python train.py --d_model=256 --head_dim=32 --d_mlp=1280 --norm_eps=1e-06 --attn_scale=0.177 --parallel_block=true --init_std_qkv=0.0233 --init_std_up=0.0233 --lr=0.00773 --lr_head=0.00945 --warmup_steps=200 --decay_fraction=1.0 --seq_len=512 --doc_mask=true --train_tokens=698800000
MLP neurons of a small language model. Each row is named by its layer, matrix (up: input weights) and neuron, and shows model dimensions 80-175. Each number is 128 + 32 x the weight over its row's rms, rounded and kept within 0 to 255. Numbers have three digits each.
Before each neuron's rows, "fires on" lists the tokens most often at its 100 highest values on Wikipedia text that the model never trained on.

fires on: "e", "a", "y", "on", "um"
L3.up953:132164082169152093211118075176146075126140124130109147170121048110112114137173139147150072135146173133101133200086127131078150173060114188118173080117182159064113166149051108137130123175120137154131171177161076142145074161147091110151166086058128142103126116149113168184094134144111107098

fires on: "on", "ed", "al", "ent", " served", "o"
L2.up962:128155108157145144161102074113096076116139186114146169122149143145128109121135165126101125074126090194142142119090081091120112145108159123071126151128149145157113078075158149049106163164160122121180170049184152099121071160096110113159136130145124132162142076114110203113172102124083048088

fires on: "at", "u", "ave", "qu", "/", "ash"
L2.up800:123160097078130173147152130124085095159132173113162099139098183111165047062109143127121139145094114114103118123139122202064143086143166132127109123126128146135122180138175131127164065097091064129168073197146130114139148138098105091115081199137129160103147096180115180135136124154115115144

fires on: "ab", "g", "ub", "unt", "ept", "at"
L3.up693:102083133189147175133138119141121160126086093127141119093136102130088140140161028119140145136151154187167143157107127154148127083121069096177166145119170120178161142116141085110139169121172108084193160156126136140135102149161097125080149133150124141110148098122093125127115137170161140171

fires on: "es", "l", "un", ".", "ous", "ot"
L2.up205:137190117092067117160146042082115079113074071147119138113135085152123141135177153143136109146156157074148152137164120059140091118103108130165184146144116127136148072175126134102163192150079121140151178131148153126156130147130167151143158141120062122153113170136126178155158147121096135115

fires on: "y", "-", "al", "ist", "ological"
L2.up427:125088167158156129095121183078121161151117108151103132098125078145134108135120116131182131177191090090079088136140145164157108162109194132131104155151134148118138115121135113073116061138108142135091130081176139246143098095136104157145174071161109165136125152128157127120141140150081130145

fires on: "al", "as", "-", "id", "eal", "ood"
L2.up928:145169146171032132108122135152195094121150145122094173158143141107116146156090237126114158165179087131081193088124124100135164140140048138120126126118104128160128108110074153180178197086152098102086116108080138124107098160126101159112125137132093208043125114089164137135120162133115188132

fires on: " and", " War", " short", "r", "-", "al"
L3.up1239:111144135103126108119127130104156099134141130136067149120056128200092149107093208142133100201109155154153164143138165128120152154125095045117132123149128101132118175089136207074087228113124110107169132135125120141088087151105129135151121146132071134100137157142068172140129139146095160121

fires on: "ist", " to", "ler", "ner", " other", "y"
L3.up785:122200128173137162117185118147086116151153099152129075090112112121143123167164071125099095117110112117127142115154155156159108092110185097127193113112129126119154148144191136113154075101100158149185135102116150181126099093155162150174155126142132122105148130128144129108161130117053172164

fires on: " first", " named", " original", " st", "aph", "amed"
L3.up1241:100116056099152196105126163152074130149090142176151156178088109108144126157116096106175126130138094156111097069124137104133164095152141140072150138168141135132173144113085078118151151124123100185116132115133092172171074214106112110127141069127125092129157116119076103144130135140137141174

fires on: "as", " ", "ak", "ic", "ur", "en"
L2.up780:065093168134105137155105109106128117157082183139114148123139165108167155152177143139151120151178146141127095109129134176108090071123111137067102115082129108093173090135108086096104085118163131116105158097106108176101129134132116119208152165137072139171094148154143107056158101153169174151

fires on: "an", "in", "us", "ative", "k", "z"
L3.up1268:151097121134225116161126143151177057175128127141175124129095106129085121095114129126094192088134158182111163197125114165083111176042117085106157130116130105059178124128076184150200043144144105159125121142131082096086079166121156114077111110145136149158137120120170104073157140149157083159

fires on: "er", ".", "i", "le", "th"
L2.up767:189179090167173130124143125140053107175151159109140158129104065154079124119142124140188145117131163071082111111097114153147155119145131140098164154132164134135078133105162075110114108118154159130166158189066191133094166153087116100144099130099112128125085110157136151198087071093131108109

fires on: "ream", "us", "av", "ay", "z", "ings"
L2.up67:092140106128182100130116151136104112064198111123164157088120147066129133107151110119115136089107124089096096156050100172185162118176173154177133179095070113122150136159236112137096109201115089107099153089149108148149076123155108147130157097076158157079118132089116108110139122133146129127

fires on: "er", " an", "ub", "or", "our", "ur"
L3.up1081:125109058159074125122052156104108180209156120103114180116161070111134157195171123088091120133150135096165098047110153112178140147121136168094112097137129119082139098134106119159133110142212140148192124146136140136132083146143146157143115119108158165155119099090123111113115113147136126106

fires on: "ant", "al", "ol", "ork", "u", "ert"
L2.up581:100183167201069184170153134126058141129112132145197084132050078123154144130124104110103122133122113110153111077095086152104123166095124185080150094085114158123195096112115125171162127111096099119149105120171155197139158148135106069108185134076140197138129152091160103083086112099093191157

fires on: "es", "is", "und", "ly", "ij", " November"
L2.up516:176133148160120138070089204127117134082135155111154081157111146144131137096119092159106155059137110176216080093187049141124111155173167133122162133114132113108126137106099118120128103178133111112047126107158146198133221077121111118135153097171158154114134136156139090148161131135072124165

fires on: " of", "0", "able", "ist", "ical"
L3.up1044:090105084131124153126063119077112147125103141107099099095199138149104144132123123152100163140107066086153147110140133137181085157147130133137154147071095135116098171100115122155066148088128075092157168103102145139154103101161149198161122173143068141160102098093166051061174206130072147053

fires on: " /", "if", "ot", "in", "us", "at"
L3.up881:166162095089185093161163125098131111161126099098104196154140119106097158122111084112088163121087167139191107163099115120146182158078133176097134153076145151114176105160140148140146078131102116145123153035174150127157090137080134120124165101153095184141111034079186166145183161157102134179

fires on: "ug", "ices", "re", "ants", "hol", "ker"
L2.up1222:133122108173115162104109106125176107194135145110133119125126144153105133103181122102090196162139124065135130124150091085084137136097107140112136095177094104093127063183194089178150157144110122085115145124101067141169139146079175115096129135172147137117020115132100127093169128148103174149

fires on: " there", "ing", "ate", "ent", "ating"
L2.up180:138168169091145097116063096110108123135109106135137066087114126097134128117159105130118124113142149154106078120113182125139107119105040140160162132124153114081121117095099115135093128142084221157135124099097116113177146172127134154097169150180114100154156093144095095153105057114170113117

fires on: "ol", ".", "l", "om", "i", "ok"
L2.up272:131089057108156135175160084141101087139099183143087147153097118175132149089146154120088071146100134107125146115140136084120068124127129153111091165116109096135124137118170126104141176125155133099135083166110143080148130154125152167139117146146063142118070098102193142144148085130082110111

fires on: "au", "ate", "z", "art", " At", "ival"
L3.up877:145130112149165126157138080194148127167132078069111155095098123112118090091081137176128124203080096142114119123137039081136150170120124181072184174135109102180172104109120098132140136154106143127180117108184083155124097133170195125090195122150130156213080138115112101127105094136128086158

fires on: "em", "ad", "ary", "b", "ug", "umb"
L2.up36:180150134170080086117190085144152116154101092158138084122075118178129071143055155169105102116116105161080137160143091114136124127152172086074122092117103077161156144153130088135136140116078066134095168101128138172105192137117111110133161175093129152130116118089126144101126174111149121100

fires on: "ad", "u", "r"
L3.up589:109136064126094098171121115088110148145107199083143104077090143175105068138146155131091152112098138140151149105160131130086135164119148108125156104122136094180152154178114191149129125103096114098152082146204088137145144124113133113078141112095167121167132159088117139127107166167133089146

fires on: "p", "–", "u", "ound", "ie", "ip"
L3.up1015:125098118171141142121143082186074131187106212120134043116179144113127098123170143167126106150107143061172074126150136062094096108148137134130074204107130136139094126122104152174118143142086176175107160171129073129075103159111130137126184131065148105094090135120116152116148144155164076182

fires on: " can", "-", "ry", "ice", "ther"
L3.up306:169082133124045095163130100122097074132120199143156159143119092160133099110123165142174111149150111108164100148119098099151155115134110182174141136105119159156065126133193108108132125177156149119104102132034162132119143089177147106132169091149138131074122169133151125151101108103136112082

fires on: "ed", "ard", ".", " Preceded", "ock"
L2.up1199:142142107101081076140082155141147149143093063143138065109128160150114152092147167080219127135065118167119117136198105135095133145071155156054112205139207124105138129097126182137124089058112124096219187113140118136193124139153171166144147096101141087140110181120149153098127134200115090152

fires on: "all", "att", "ival", "amb", "ab", "g"
L2.up134:139150148154087118134115126130125192107114107076092137156105106128109081161131151114175141125111180137142150151083086119130157077102126146176132120115122076154133194138155122112146125150128119075163097125145120092166199099191163137149096115222134124101144107092139193127140138172145134117

fires on: "ork", "urs", "is", "al", "ami", "ly"
L2.up380:130180124163140111108134140094132107059148111054170107153059127118169170150129068089144097099108113075120117106125099108191156145087199178096097137109098146154150129088173148117131097127149090121146095081126135125198190127129131131126150110134114111122048223140146115141157120138130155135

fires on: "y", "a", "um", "ending", "es"
L3.up1243:132160112097182120194117088163107094087110067171106137105137134119131069118101087144164126131112136060156096215074070184090151176082128104118144073140147138124106105081090091150124129127141089147162125096169110146077072198172067113156173126157134142088155112086129131135173122128117152135

fires on: "e", "or", "ent", "ess", "ur", "le"
L2.up994:060138134098194170112097131101196140184108126149118118192125131100120185102081199156077100133131116129136160106124179121121114109056146167066185068138148108107191096124090087076132125086166130163124122128110089129164103182165135121125090153136134143173152175108117103135113090102125194106

fires on: ".\n\n", ".", "\n\n", ",", ").\n\n"
L3.up1072:152127133161104161156143093150095139111144130158135096096127067187135107119148139170067126151123098149111184153090105078169105101161099111103147163145173113145188135125158114143127153181062165140186087160168133150126157145079125095165087079158095092121169091122093123129161145186116114079

fires on: "ad", "ay", "id"
L2.up1229:067076123106134117118103123116159117164090156099105157074087090187124163157183168172113112131118133128100144135127173097176182127107150120153126089155116138142123138126137073067149094115107110115073142111128118099172129148127092125049189094111142127101124138100100078157127061141074165169

fires on: "c", "d", " contin", "z", " rele", "ly"
L3.up395:104086111134111137114196119136104157138160080092153127137172157126190100102126160092121147070125174065151169089089096157182114183081177130130146098117135103109105148188151172124144069156134098074131094151075075153134136145118143043172151142125141184157156138126182141089111054088135201107

fires on: "a", "at", "u", "n", "on", "ot"
L2.up403:183181070144132147161156153143108096122201119145042155153129126129141163127185115065086129129111189163134117136110140112179142108126113168153140119137071086093071150152083104121192081131054095145208076116147125124153147099114167145130085142157140138060118125096157117120125148162093126162

fires on: "ar", "s", "ent", "ains", "ed", "ines"
L2.up930:146073146151109105090101091187148137161110189148153111010142098156151088141158093118146130023108086208193104132090134126121159122149146137070150120119134164112149134122158160116123169191118127159141119102114184137104110129191110160124133112123135152055131147100069123135129159151161099061

fires on: "as", "ham", "re", "am", "en"
L2.up893:035172124098106127135158131147129102154103146162145102188140129114112116104090187085199126088127157122129096137164150146119105169148122102109120111118157148086070088185162074093170101113136092085103130165177152205075140122133131132177117097121099123125045146139150165145119059172126177159

fires on: ".\n\n"
L3.up506:123144142187113165154097111156116163135178124161052073064084116095115183192139116080136100116169114127174171137139152103169108097153151109205104178080135137138158124096129120114140162172081173163153147108115101140120099128108091132093168136197058103112161169128092105140143115162138159167

fires on: "and", "ard", "e", "ant", "l", "el"
L3.up1252:114123121145081143155168120117132132104110143062113128136151133184149114111082072132132102152097110112153127084134109053169110128172161147102111121167121129128137109094124139065131151102127134120192173090143119139132150138080099150171079091145098089146156108114114136112082180114151126097

fires on: "il", "ad", "rew", "ik", "ul", "u"
L2.up883:101127141126177077128141129165179180103186112083074084138151118092089166137165229172095156142069075172166131134141182123164103125129130103102141105100128158124116102086099107121196093132134095056144197110084081084124096129120131152131182134096067103135133108051079128154129128144120146141

fires on: "n", "in", "an", "ar", "ress", "u"
L2.up972:130183131168157123137097105161065124114133097070129109142168093084098058106165128117116109143140108128079062163102159198173142101080148110100103093152106152052103100099107066075179159127132130141133080124119197137127103185098133145103099079146140130091165136093187134105152086164109140106

fires on: "i", "a", "am", "at", "ot", "ta"
L3.up782:187101126057167122129191110123119114142090104151119146163142100073149163085096068123120121154110092137122120114115130076121140081131085146062136149153130103107154118118069150137097081108142123109167075134140149122147128106101166197115133144089107093135141095129178103137154124145056188052

fires on: "an", "in", "u", "ed", "offs", "ate"
L2.up783:120086142165164131144103129100167189163118070158131140165053100091136061124202085144128163092105142126086179160121129183152131153122138116108161136136201182105198116115155144132155138123157092082104159146162070170056132078143121178171077135123117145069147109094173088138106082111106176068

fires on: "art", "ld", "le", "l", "ot", "."
L3.up279:128187079146142140142119114133121126143145177134139090133082127142093088112159110127111207151073115095162124087064133145110129150108147114099190094166144147156124162086045085136121183095147142133146112151098160114105185194144177077071139171091142092107139106082114131170160169110136184108

fires on: "'s", "ical", "'", "ous", "able"
L3.up406:092114139131074175119133166092102144158113142122123181090120144120146109143080125133067146081164108137081135042149140146124108221149151153101114125156126096103127124130095184088128122112098098122127154131083068097101091066169102125181154149143102148184074133064083044115168132117081111165